config = dict(
    d_model=512,
    d_mlp=2048,
    norm_eps=1e-05,
    qk_norm=False,
    init_std_qkv=0.0177,
    lr=0.000789,
    beta2=0.99,
    grad_clip=2.0,
    decay_fraction=1.0,
    decay_shape='linear',
    final_lr_fraction=0.0,
    batch_tokens=131072,
    seq_len=1024,
)
MLP neurons of a small language model. Each row is named by its layer, matrix (up: input weights) and neuron, and shows model dimensions 160-287. Each number is 50 + 15 x the weight over its row's rms, rounded and kept within 0 to 99.
After each neuron's rows, "fires on" lists the tokens most often at its 100 highest values on Wikipedia text that the model never trained on.

L5.up1050:26 45 25 52 28 51 84 54 28 81 32 58 55 34 40 48 28 54 76 29 30 55 43 40 47 52 39 56 61 44 55 56 30 47 50 18 54 36 49 40 47 47 39 32 45 35 43 56 51 44 31 67 56 35 26 61 55 56 95 66 52 72 52 36 55 50 66 72 62 43 28 48 75 50 76 41 33 61 57 68 45 35 20 54 50 46 44 34 46 63 72 34 53 45 54 64 32 53 53 40 70 59 56 47 67 49 51 54 37 49 29 77 41 49 28 33 61 59 17 62 20 70 32 65 70 43 37 33
fires on: "| "

L10.up248:58 51 59 58 64 43 39 51 55 41 70 49 49 47 39 72 49 68 42 28 46 34 83 53 51 55 64 37 48 31 50 39 71 43 39 32 31 44 58 43 71 61 24 60 60 53 45 51 56 38 65 59 43 50 47 37 28 69 31 35 30 54 32 71 31 56 41 39 51 05 41 73 31 78 50 57 25 65 73 46 72 64 43 39 71 62 18 72 17 41 64 37 35 41 46 70 70 45 38 44 48 44 56 71 65 56 56 56 42 29 69 33 53 75 45 56 33 52 53 43 46 57 53 54 57 78 62 36
fires on: ".", ",", "199", "201"

L5.up1233:42 45 43 60 37 55 56 65 38 38 41 48 66 41 55 59 31 52 55 33 45 25 58 55 80 54 68 28 41 62 51 46 62 11 86 53 45 32 74 51 56 43 49 44 26 45 66 39 65 63 21 71 46 54 23 24 51 55 34 48 44 37 55 35 68 72 48 76 40 38 45 60 65 54 57 51 38 51 70 68 38 36 56 51 77 66 63 76 19 60 50 51 27 65 66 43 60 42 10 59 64 34 58 71 37 49 26 43 52 48 69 52 52 54 27 28 38 47 34 77 67 59 40 66 47 39 32 39
fires on: "- ", ")", "(", "m", "code", "km"

L10.up1768:45 45 34 62 41 35 26 53 63 68 46 81 57 53 84 68 03 33 62 68 42 46 48 56 39 31 51 65 55 28 42 61 52 19 41 35 62 51 35 46 54 51 45 66 43 50 33 48 57 47 64 47 49 69 40 40 65 44 41 56 50 52 45 57 44 77 56 77 41 55 52 74 37 50 50 50 38 10 65 33 55 57 26 26 55 43 49 45 30 51 52 48 31 60 36 41 53 43 38 66 51 57 41 52 74 46 61 44 59 34 44 63 38 46 50 80 60 48 70 69 60 50 66 59 62 62 73 30
fires on: "L", "V", "F", "E", "N", "T"

L5.up941:60 51 37 66 52 25 57 32 35 68 57 46 37 59 73 39 23 65 33 45 34 49 49 79 28 72 80 48 52 53 35 70 26 47 32 40 57 45 71 50 72 56 34 43 45 76 39 52 76 33 31 61 68 81 55 56 59 33 49 57 50 40 46 54 35 47 70 66 33 32 40 65 64 58 44 48 51 51 41 44 56 49 68 16 29 40 59 40 59 54 39 57 48 62 61 37 58 56 44 52 30 69 67 45 57 44 63 59 52 54 58 65 68 64 49 59 18 36 43 59 28 45 70 49 44 42 72 33
fires on: "place ", ") ", "place", "medal ", "hold ", "seat "

L5.up582:39 25 36 47 11 44 73 48 51 31 31 47 24 74 60 60 44 53 54 82 51 46 50 52 04 38 74 74 47 61 34 41 63 57 49 66 48 31 59 00 45 47 54 47 27 66 58 69 42 34 39 58 47 60 33 23 37 64 63 58 55 39 34 44 65 45 33 63 42 40 37 46 42 65 36 49 45 63 81 66 45 32 53 49 70 45 49 45 35 66 62 39 56 45 46 51 36 88 56 59 50 66 30 52 63 91 36 52 35 42 61 46 45 87 43 38 41 04 45 55 61 52 49 61 50 67 57 47
fires on: "| ", "; ", "5 ", "15", "0"

L5.up1583:65 47 40 56 44 33 72 52 28 21 65 54 42 43 66 44 21 46 41 42 42 11 47 58 38 64 69 20 49 51 45 60 37 41 50 51 56 42 41 61 66 46 56 30 23 45 68 43 44 43 50 65 54 47 42 34 45 51 65 57 57 17 68 27 69 43 39 67 48 51 47 53 27 44 59 40 61 64 41 46 45 35 50 19 57 71 54 66 44 66 63 43 53 64 50 56 44 58 47 52 18 48 25 54 40 49 37 47 40 35 64 59 61 35 57 19 29 51 55 63 57 37 44 47 58 74 45 33
fires on: ")", ") ", "(", ");"

L5.up975:49 46 14 70 60 40 44 51 44 79 56 67 70 73 74 94 13 59 78 41 49 50 48 43 66 69 19 86 58 16 35 50 20 49 70 38 67 45 61 63 69 21 30 34 46 51 43 61 36 44 61 62 41 63 59 17 61 35 16 37 26 33 45 58 58 26 31 26 39 65 57 43 58 41 62 53 60 34 45 34 46 66 60 58 38 34 69 36 62 52 60 51 04 30 78 44 62 48 29 44 66 46 38 35 51 61 38 33 53 54 41 76 18 70 46 99 58 68 42 46 29 51 56 54 49 52 77 42
fires on: "from ", "by ", "of ", "the ", "at "

L5.up1135:40 39 40 57 68 28 53 34 48 44 13 78 53 63 69 74 59 42 39 52 23 45 42 39 28 59 13 58 60 40 37 46 55 45 64 41 49 37 72 17 24 37 57 35 49 49 47 36 44 61 61 50 33 73 58 50 52 44 68 59 55 38 51 51 44 49 73 45 44 29 73 61 39 73 44 72 64 38 61 46 51 62 53 72 55 51 70 64 56 72 30 52 46 61 49 40 49 50 05 51 17 73 30 43 54 66 22 55 25 38 39 21 56 59 53 50 38 37 62 41 66 47 53 43 48 79 40 43
fires on: "United ", "film", "sou", "south", "nor", "World "

L5.up1109:27 33 16 70 17 31 24 68 39 34 12 80 81 47 61 68 36 43 55 30 32 32 71 44 35 48 44 68 45 26 59 45 45 55 14 36 40 49 40 39 42 36 24 48 33 39 95 33 62 49 37 39 37 86 36 40 49 78 53 68 51 58 44 67 33 67 19 29 46 49 64 31 48 45 36 64 70 65 51 49 55 31 47 50 61 62 45 51 48 49 46 36 54 42 37 50 39 57 55 37 72 62 56 51 54 55 50 50 44 24 44 58 41 46 53 45 43 63 53 40 38 39 52 51 45 45 71 44
fires on: ".", ",", "o ", "u ", "Time ", "August "

L5.up153:51 53 41 28 44 37 10 80 48 57 44 45 34 35 80 41 34 50 50 28 44 71 66 78 37 56 66 75 39 59 78 56 62 65 59 85 27 57 82 47 66 74 48 59 24 44 64 55 73 78 57 66 38 63 50 76 33 37 29 48 43 66 59 49 37 40 71 34 19 62 61 59 43 71 20 63 61 53 80 25 56 52 63 31 44 44 63 53 37 43 41 32 29 60 46 43 43 63 06 42 58 46 80 63 27 56 54 56 34 51 64 26 25 61 34 79 48 15 69 52 57 45 59 56 35 71 42 53
fires on: "\n", "\""

L5.up1062:41 42 02 47 60 26 56 66 38 51 77 41 36 49 63 64 53 56 40 62 44 49 52 52 32 44 57 69 40 32 57 40 33 41 49 32 61 40 66 67 72 49 44 50 62 45 59 65 50 41 41 47 59 38 55 40 48 32 46 32 83 46 44 57 59 32 36 55 68 28 42 72 64 78 74 64 19 56 51 44 70 44 35 27 63 35 53 34 15 65 62 30 42 54 49 63 51 37 39 10 50 50 81 52 45 96 25 29 55 52 53 54 64 79 31 59 38 01 43 52 31 52 60 58 38 76 30 66
fires on: ". ", ".", ".; ", "); ", "; "

L5.up890:25 42 19 61 52 56 66 53 41 16 51 42 42 43 50 50 61 51 45 46 54 28 68 66 39 61 40 85 48 51 59 70 33 54 32 42 58 57 75 33 28 30 41 34 26 63 54 35 40 35 59 48 42 80 42 23 50 61 50 40 70 76 55 47 55 53 59 23 12 43 44 53 62 67 44 67 65 52 76 70 61 64 45 28 61 59 27 48 44 63 35 21 55 58 56 54 53 65 61 50 40 73 55 62 78 33 73 47 62 35 66 52 39 38 50 40 42 29 70 71 60 23 30 67 28 56 39 43
fires on: "| ", " "

L5.up1533:39 36 31 49 57 58 66 51 33 34 30 60 74 52 40 46 42 59 33 56 30 39 39 74 31 67 10 44 54 33 66 36 57 48 35 02 48 17 70 57 40 37 47 43 43 33 60 49 62 26 38 71 37 38 60 53 46 68 44 69 75 40 55 58 43 53 49 54 68 64 59 61 62 83 31 44 60 45 53 36 67 78 14 34 69 69 48 55 57 60 23 44 31 45 43 68 71 45 53 37 09 73 58 37 59 75 42 39 52 58 47 34 55 41 34 23 52 56 12 62 47 37 39 59 33 51 48 43
fires on: "| ", "|"

L10.up582:73 47 55 55 29 47 24 80 51 25 47 82 65 43 51 61 41 32 51 37 43 19 31 91 41 63 57 62 52 52 30 34 35 58 58 49 54 37 40 59 44 50 18 45 63 22 47 39 40 34 50 34 59 74 52 54 56 49 57 29 48 52 75 41 65 47 50 49 52 82 60 50 42 56 62 63 18 53 60 33 31 78 28 25 44 57 55 50 43 48 40 29 29 39 54 43 27 43 45 36 76 46 43 55 62 42 58 55 41 60 83 33 44 58 34 86 49 74 43 48 59 49 54 45 62 50 52 44
fires on: "-", "till", "an", "il", "k", "et"

L5.up619:26 54 39 55 36 54 40 99 13 80 57 53 54 32 13 28 49 50 58 31 41 52 56 47 73 48 43 56 52 30 54 70 39 52 45 43 60 31 64 77 71 56 13 45 48 37 39 49 59 54 45 50 50 45 32 38 65 37 77 48 39 76 43 49 52 57 53 62 42 49 45 24 68 56 58 52 40 39 29 61 46 51 32 63 81 42 40 09 37 67 40 62 40 47 55 37 70 45 60 62 60 57 58 52 54 31 35 36 54 54 48 66 17 36 55 40 40 67 32 54 40 50 52 82 42 31 59 36
fires on: "| ", "Historical ", "official "

L5.up395:26 27 30 85 35 38 65 73 34 28 65 50 68 39 39 40 67 24 67 30 42 48 58 45 71 51 48 51 66 42 58 43 33 54 46 40 59 23 66 55 54 38 37 19 76 42 60 53 62 45 35 56 26 50 61 35 65 45 69 39 69 61 41 41 51 49 53 71 50 51 54 33 48 80 64 51 44 60 62 71 65 62 25 61 87 16 30 42 39 72 71 56 56 29 59 43 75 49 68 17 47 64 67 60 62 52 30 30 54 29 59 50 40 41 55 41 46 42 32 64 22 49 44 21 51 59 50 44
fires on: "| ", "|"

L5.up901:41 38 23 43 64 45 54 54 36 48 43 57 75 19 52 70 27 40 34 49 45 48 56 74 13 78 64 77 49 66 75 54 47 58 45 49 40 45 65 62 69 66 56 27 57 57 63 49 76 39 67 55 53 75 72 63 68 45 40 49 76 57 78 41 50 44 65 47 39 34 59 57 62 53 41 54 73 63 50 45 66 34 65 15 49 56 48 44 36 58 31 64 41 86 79 34 73 27 36 31 73 53 73 49 60 78 40 45 49 36 76 57 24 48 49 72 30 47 16 60 70 34 60 53 36 55 54 53
fires on: "Albums ", ") ", "medal ", "Championships ", "– ", "votes "

L5.up64:56 51 43 73 40 48 29 49 59 45 42 69 52 43 62 34 20 43 59 49 21 39 86 63 32 49 74 68 50 39 32 72 32 27 43 24 61 59 50 35 40 48 46 49 38 36 61 35 58 62 46 37 30 65 30 42 55 56 27 49 58 60 66 49 51 76 39 48 36 69 38 59 60 47 65 56 52 06 46 33 45 82 41 30 66 50 61 45 37 57 33 50 48 35 51 39 49 52 27 60 57 24 27 74 60 51 50 61 66 22 37 52 48 58 32 55 38 52 44 51 66 55 68 77 38 66 81 37
fires on: "L", "R", "D", "P", "M", "E"

L10.up530:65 29 48 60 53 38 76 24 31 55 63 33 39 33 57 38 59 60 44 57 31 29 81 45 35 85 55 51 47 47 51 55 68 50 50 62 46 28 65 75 70 86 63 42 48 62 63 59 59 34 65 84 52 34 43 58 68 55 60 46 42 54 35 39 33 31 14 52 57 34 54 70 44 62 31 55 57 72 57 39 72 49 55 54 51 51 55 62 43 74 42 41 52 58 51 53 30 30 65 65 56 53 40 26 56 51 75 82 29 61 77 37 55 51 47 40 33 18 39 51 61 54 34 32 68 59 50 43
fires on: "."

L5.up1374:29 49 23 75 34 31 51 60 40 46 53 79 61 27 86 74 37 29 56 29 42 24 43 65 50 67 58 52 44 33 64 37 46 34 51 28 44 35 78 45 53 51 43 39 35 45 52 43 48 52 38 54 41 64 58 40 56 35 54 44 54 49 55 62 51 51 34 41 37 49 55 39 42 68 38 54 66 50 62 35 43 45 44 62 37 33 45 57 32 62 33 56 40 64 52 24 21 43 34 49 41 39 47 63 55 55 43 42 52 59 55 58 51 44 51 61 31 47 49 33 61 46 22 38 53 54 64 29
fires on: "R", "L", "."

L5.up738:37 51 41 51 54 39 39 76 20 14 40 49 74 39 43 62 34 42 43 39 52 37 72 74 47 88 73 74 55 47 58 34 56 67 74 58 24 41 52 59 49 58 58 37 39 61 60 63 59 63 54 67 42 77 62 54 43 45 23 51 72 39 68 38 48 61 48 45 57 55 73 70 41 51 54 73 35 64 59 42 73 26 47 51 48 78 22 34 51 56 44 71 14 65 46 52 41 61 19 46 41 40 48 63 52 52 42 32 49 45 69 27 58 46 50 43 54 29 61 41 28 49 55 41 38 45 37 55
fires on: ": ", "as ", ", ", "/", ","

L10.up1770:61 54 50 34 31 54 63 61 48 54 42 61 73 32 65 69 50 52 37 59 40 59 57 54 65 77 30 55 64 51 40 72 30 46 56 52 33 53 48 43 43 75 57 57 63 66 31 57 33 08 63 40 79 99 75 52 57 52 37 31 35 52 60 48 35 71 59 57 54 56 73 52 56 45 39 44 40 70 45 25 39 61 18 25 67 42 36 91 48 49 70 70 49 60 49 61 35 30 49 18 43 26 41 55 57 59 62 69 42 55 52 54 48 57 30 60 45 38 32 76 54 48 49 36 42 59 53 17
fires on: "k", "K", "l", "-"

L5.up225:29 51 44 84 46 12 45 80 54 51 53 51 56 47 72 54 27 38 44 32 55 39 60 62 41 56 53 53 54 43 59 71 40 38 72 64 30 41 76 35 40 46 34 60 53 59 56 40 50 68 51 37 35 83 58 46 66 23 52 30 77 54 73 59 58 35 38 34 49 71 58 55 52 38 51 56 30 26 48 24 47 38 19 59 13 29 29 45 72 52 50 62 28 69 29 56 39 59 56 53 38 67 21 57 76 42 41 36 44 53 39 84 45 47 63 73 46 62 54 43 22 38 66 70 66 33 64 59
fires on: ") ", ")", "."

L5.up676:44 45 28 44 64 50 25 74 24 69 43 77 42 73 54 55 35 47 77 45 36 51 56 45 40 62 38 52 74 40 58 62 53 38 25 29 52 45 88 67 52 61 35 52 46 49 58 50 39 32 42 80 76 33 66 60 60 60 77 38 62 35 46 73 49 60 72 15 63 66 64 74 44 74 31 60 69 68 59 46 56 68 54 19 47 46 42 83 56 43 34 55 54 32 15 55 59 39 38 49 33 59 77 33 43 61 48 52 24 59 41 67 68 57 16 56 46 32 63 59 89 39 47 56 53 70 74 25
fires on: "\n\n", "| ", "\n", "201"

L5.up371:40 61 44 66 30 40 45 53 49 28 31 75 52 52 53 71 30 46 64 52 49 24 64 52 23 40 61 55 61 77 47 52 63 52 54 53 49 46 40 33 71 56 49 41 26 53 62 36 39 60 38 74 46 57 35 35 53 56 61 66 59 48 21 47 57 96 33 68 44 46 47 44 39 68 65 49 24 42 54 46 41 00 43 47 60 52 52 46 43 63 59 79 63 69 32 51 65 42 25 49 41 50 45 45 50 57 10 31 50 37 49 41 59 35 52 47 49 34 42 50 64 47 68 61 73 60 48 35
fires on: "6 ", "5 ", "8 ", "4 ", "; ", "2 "

L5.up249:45 38 46 58 46 44 70 63 17 35 66 47 40 41 41 44 55 54 67 23 61 46 61 52 43 57 82 48 60 31 57 51 69 42 47 18 49 35 76 62 43 41 31 36 52 68 61 87 71 64 41 65 48 59 56 60 38 46 58 58 57 57 72 55 69 55 65 45 34 45 66 62 55 51 26 62 41 68 35 63 40 27 45 39 59 67 36 55 39 62 74 33 48 88 31 40 60 54 30 72 52 57 62 80 38 45 29 52 54 50 53 39 47 64 48 44 57 18 16 72 19 40 35 61 61 55 35 51
fires on: ") ", ")", "runs ", "m", "| "

L5.up792:20 29 37 47 53 35 61 45 37 47 31 34 80 67 44 62 58 59 53 36 49 31 53 61 42 65 47 60 66 40 50 55 68 38 41 46 46 00 81 55 37 60 61 54 49 83 44 54 42 63 39 45 42 65 56 59 49 63 36 53 86 50 57 31 70 63 47 59 51 50 55 48 55 72 31 74 56 33 39 79 62 59 16 36 78 59 53 60 65 76 14 60 45 39 58 46 58 40 56 28 33 77 67 40 57 83 50 66 70 37 72 38 53 42 53 18 20 53 34 51 55 55 16 40 40 61 35 43
fires on: "| ", "– "

L5.up1021:50 52 13 57 54 46 66 92 33 50 50 63 51 68 54 52 31 47 30 38 40 66 61 54 34 77 45 67 67 41 55 63 49 57 49 37 54 49 55 51 37 68 54 42 33 58 40 37 72 25 55 65 53 70 68 85 57 39 58 39 66 66 42 45 41 51 58 16 60 44 20 67 70 50 32 54 46 39 42 74 64 77 58 42 54 56 41 51 56 29 62 40 63 48 51 31 51 36 34 24 70 51 76 48 42 61 51 60 47 55 52 55 29 55 35 99 29 34 36 64 61 47 62 47 30 78 85 37
fires on: "\n", "\n\n", "\n  "

L5.up1502:33 29 53 47 22 43 39 44 45 33 29 53 80 51 61 64 49 40 42 36 40 58 29 61 43 53 52 46 77 61 51 43 51 57 58 22 66 35 65 54 32 47 30 11 47 45 56 52 58 00 60 72 28 36 54 34 39 54 63 49 67 64 53 34 42 61 54 47 61 60 44 61 86 70 57 50 58 37 39 34 67 64 00 63 44 62 80 73 47 44 31 45 51 22 41 52 50 28 57 20 37 88 58 39 53 69 46 20 73 53 52 46 66 32 23 38 53 33 50 46 67 55 81 37 34 61 52 65
fires on: "| ", ":", "°", "4"

L10.up383:36 25 46 49 39 46 33 60 26 58 29 53 27 45 64 54 71 45 50 55 70 46 33 46 57 59 45 65 60 44 45 58 28 67 50 37 35 75 22 63 44 54 47 50 78 67 61 69 50 41 26 51 40 57 37 37 32 53 35 52 42 42 76 46 75 52 49 55 56 34 77 39 46 70 48 47 41 55 28 47 32 57 35 47 48 39 48 43 17 63 58 51 14 50 61 59 64 41 39 54 56 55 69 46 56 55 48 40 60 64 52 56 43 82 44 43 56 61 30 24 31 19 60 21 56 78 34 48
fires on: "located ", "found ", "en ", "place ", "ated ", "ing "

L5.up1618:65 25 24 38 38 48 56 54 44 25 64 28 52 42 35 73 17 41 53 59 38 42 61 70 30 55 61 73 49 32 52 45 51 67 39 36 25 44 47 47 76 74 34 57 43 46 42 42 52 45 30 52 72 51 57 64 49 62 51 84 67 41 34 55 56 45 62 54 72 58 95 57 40 63 45 57 70 65 44 36 48 48 36 25 61 54 27 51 24 38 40 39 48 35 39 63 62 56 66 19 57 38 71 58 49 18 43 38 45 71 43 63 19 40 64 41 46 42 46 25 56 44 37 73 30 38 39 33
fires on: "and ", "& ", "/ ", "who ", "that "

L5.up259:43 36 60 45 33 47 75 35 64 35 20 72 71 58 98 63 59 48 25 23 29 37 48 64 41 59 54 69 51 61 30 37 48 69 48 33 69 29 77 54 29 43 77 30 32 46 59 52 69 69 37 57 35 73 33 58 55 46 49 44 73 32 60 42 62 38 47 39 41 31 54 63 34 78 31 64 63 47 27 36 72 71 27 54 58 62 73 74 49 83 48 31 18 69 36 60 74 59 48 40 22 52 44 42 69 65 43 56 62 45 83 29 76 31 30 47 51 38 28 55 67 42 77 39 27 61 69 51
fires on: "\n\n", "United "

L5.up364:59 56 49 54 44 58 41 50 52 47 32 74 32 35 45 65 13 69 67 27 46 29 63 57 40 53 79 35 55 58 48 63 65 29 44 63 56 24 59 41 72 63 40 42 38 57 64 41 69 59 58 39 40 45 36 56 37 58 84 68 64 42 85 62 64 59 40 75 55 40 52 81 53 74 34 62 51 42 88 52 55 60 57 18 56 42 32 79 38 68 47 49 36 42 60 16 79 78 23 41 93 25 29 59 36 36 44 55 59 45 59 49 63 45 47 24 34 45 29 75 68 57 47 41 70 28 56 38
fires on: "(", "/ ", ")", "0"

L5.up649:63 20 57 70 55 20 78 51 45 66 51 57 39 36 45 35 71 48 55 37 27 51 40 51 38 65 58 51 63 34 37 39 37 47 31 59 59 25 68 71 56 46 30 24 55 79 37 50 56 70 37 80 61 52 51 57 77 47 36 34 66 68 46 49 33 47 51 56 48 43 57 62 52 62 74 56 83 61 45 49 45 46 58 48 87 32 46 60 46 53 66 44 44 59 54 31 38 36 24 33 41 65 31 43 55 34 34 35 72 35 66 54 51 51 66 35 57 34 53 58 39 56 39 40 47 58 44 44
fires on: ".", "ship", "ers", "ations"

L5.up1807:55 45 44 58 41 42 43 58 50 50 55 32 63 49 71 60 43 49 35 47 27 20 64 68 29 49 50 75 41 56 47 49 73 75 73 26 48 44 74 46 36 65 54 41 50 53 57 46 72 34 51 53 42 94 49 68 54 49 61 48 63 36 68 53 41 46 33 30 59 56 70 58 45 60 24 79 55 59 47 41 64 57 64 42 62 75 47 39 41 30 42 61 27 58 55 48 60 62 36 71 29 50 48 65 41 26 55 31 50 38 58 54 51 50 41 29 48 57 49 69 43 53 35 38 36 56 54 45
fires on: ",", "Total ", ": ", "votes ", "hold ", "Total"

L5.up1579:06 42 50 82 63 39 73 57 41 31 30 76 45 56 54 55 40 37 40 73 34 50 43 40 56 45 56 47 38 76 28 66 63 49 56 50 40 35 52 70 69 69 50 39 61 67 59 76 53 37 32 51 67 37 72 24 45 57 81 50 70 67 47 34 53 45 32 55 46 60 49 63 68 66 38 46 65 66 78 83 55 28 30 58 69 28 59 67 30 53 85 53 60 29 55 69 71 42 25 51 60 68 51 48 33 52 17 50 29 57 60 54 49 41 34 29 15 49 42 29 27 31 42 73 41 77 67 48
fires on: "\n\n", "Career ", "dou", "bles ", "singles ", "Singles "

L5.up1848:40 25 49 66 17 61 66 59 40 49 30 40 63 47 53 68 36 44 26 72 29 39 69 39 29 48 42 54 54 34 47 47 57 46 56 63 63 54 70 62 45 31 61 05 58 59 47 81 51 35 45 62 33 75 43 12 63 37 55 46 52 35 66 57 71 42 43 44 14 59 57 33 50 49 24 55 79 40 44 50 52 61 54 53 74 52 64 22 35 79 40 52 38 36 49 34 30 32 60 56 76 66 32 45 60 45 59 67 25 66 64 60 46 59 66 61 43 40 68 53 70 62 31 45 34 56 38 48
fires on: "of ", "World ", ".", "American ", "for "

L5.up1246:49 37 47 40 50 54 31 70 35 71 35 60 37 79 54 50 36 51 50 48 26 40 83 45 32 58 70 55 67 25 51 60 24 67 40 55 50 44 72 63 72 61 45 54 45 52 41 49 39 52 47 42 52 77 55 69 57 31 75 36 34 40 63 97 36 41 78 54 55 49 38 57 48 75 21 65 36 33 59 54 58 56 31 16 41 53 43 66 49 61 38 38 51 59 34 41 49 33 23 17 91 49 55 58 37 68 42 41 33 37 41 59 45 52 13 42 61 43 77 44 55 40 82 54 54 73 52 62
fires on: "\n"

L5.up1479:54 50 46 56 35 38 30 54 61 32 54 60 51 47 55 61 56 67 52 38 44 31 72 77 35 63 27 60 39 57 76 75 68 46 39 35 63 57 80 42 26 52 32 51 44 42 61 56 73 63 48 66 45 79 19 63 41 18 73 50 68 52 43 23 73 55 68 43 31 38 63 48 53 68 37 59 46 50 61 30 46 66 45 48 59 56 62 59 67 79 25 21 54 48 33 62 61 69 64 33 27 51 19 69 50 66 65 51 82 50 56 70 83 60 59 31 43 48 40 62 49 43 59 49 35 46 57 20
fires on: "), ", "\n\n", "=", "is ", "L ", "@ "

L5.up450:31 50 46 76 27 31 32 64 28 74 31 88 38 56 48 46 31 42 41 47 47 43 58 63 23 64 50 61 63 75 49 83 61 59 54 45 34 44 82 32 74 41 69 60 42 61 42 74 68 62 34 31 51 59 53 58 55 47 55 37 37 60 28 62 45 50 62 65 40 51 50 44 50 82 29 57 49 56 62 32 59 38 39 16 30 33 37 78 77 54 34 38 25 48 50 55 43 32 35 53 57 41 31 70 61 60 51 46 68 52 47 48 54 76 33 50 53 28 44 74 32 40 63 51 50 58 25 38
fires on: "202", "\n", "Republican ", "ESP "

L5.up1390:52 46 08 51 46 43 64 63 35 59 39 73 76 64 55 24 24 55 54 34 23 43 72 52 58 67 47 71 52 34 33 31 36 26 54 06 50 46 66 37 76 67 44 40 49 39 27 40 58 55 44 26 43 72 51 49 48 55 41 66 43 64 65 60 34 47 70 47 40 61 60 54 70 57 35 45 68 33 41 29 62 40 23 32 54 43 46 59 36 60 45 46 56 59 38 52 63 75 41 48 83 41 47 66 55 82 57 32 40 42 53 69 43 24 23 48 31 58 34 25 39 51 61 53 34 29 71 57
fires on: "\n", "|"

L10.up114:69 27 25 32 51 50 52 50 40 28 31 38 89 41 45 50 36 53 45 66 48 26 60 45 22 79 67 70 39 65 23 25 71 38 60 50 32 52 74 43 66 49 30 58 49 52 69 68 76 70 29 57 27 43 39 76 60 45 26 60 48 40 31 59 30 50 35 19 59 56 60 59 27 85 49 69 19 45 37 06 42 56 69 44 56 56 33 59 29 61 29 36 39 52 67 49 81 76 60 25 71 57 30 44 81 58 86 47 62 34 70 60 84 54 27 57 33 46 36 46 70 59 53 54 55 51 84 35
fires on: ".", ",", "-"

L10.up1975:59 45 50 20 83 41 57 65 38 49 53 44 84 44 59 79 70 46 52 29 51 51 52 28 30 72 35 41 50 36 48 45 56 17 64 81 24 74 68 64 45 70 51 43 20 47 36 33 51 48 42 55 55 53 69 37 44 47 34 38 63 52 70 15 57 64 36 64 51 65 51 32 64 54 81 22 56 56 52 41 38 47 33 49 74 44 38 51 53 60 41 40 31 54 36 68 51 27 36 41 55 51 49 31 50 63 54 57 58 54 65 41 42 69 46 56 67 56 55 68 45 59 38 38 52 54 58 29
fires on: "K", "k"

L5.up1839:54 46 38 75 77 25 58 59 23 76 71 55 48 34 42 61 33 41 73 72 36 47 61 54 17 76 54 47 47 52 49 54 40 27 43 16 39 38 41 77 32 59 08 27 70 43 46 50 55 54 54 41 59 53 35 34 60 34 40 61 41 35 53 50 35 39 48 52 53 34 70 68 38 56 54 55 43 55 44 50 72 34 51 58 57 47 38 35 41 30 24 47 41 67 30 64 31 63 48 73 65 54 48 63 56 39 53 40 57 67 59 38 46 69 40 79 30 48 64 44 33 51 24 33 74 63 48 40
fires on: ".", ". ", ") "

L5.up795:72 48 37 48 44 43 67 46 29 54 30 58 48 63 73 55 71 57 57 34 49 61 72 47 33 35 53 47 51 29 47 41 51 59 46 61 72 48 34 69 31 46 26 14 55 48 29 63 37 48 55 42 62 61 66 51 64 16 64 33 47 60 37 61 32 41 35 24 68 66 50 48 58 56 73 44 45 61 61 38 68 52 33 48 73 54 46 35 15 46 38 40 43 51 67 28 40 38 50 44 74 75 57 40 51 56 17 08 54 62 67 64 43 42 31 58 18 29 52 39 40 58 91 39 24 53 52 55
fires on: "."

L10.up1343:55 65 37 82 56 53 59 63 44 46 54 51 59 43 79 55 00 50 52 78 80 60 55 57 71 42 55 53 63 61 52 47 63 34 29 41 51 60 44 40 61 30 35 66 32 52 44 58 05 28 46 51 27 60 24 46 61 50 45 48 67 47 60 50 66 37 64 41 30 53 56 56 73 63 72 63 46 60 43 18 51 51 51 53 37 35 48 66 56 48 34 59 17 38 41 66 27 48 51 04 62 27 39 69 24 70 76 28 87 42 39 32 53 85 58 49 80 44 35 39 45 48 58 51 42 44 65 27
fires on: "the ", "with "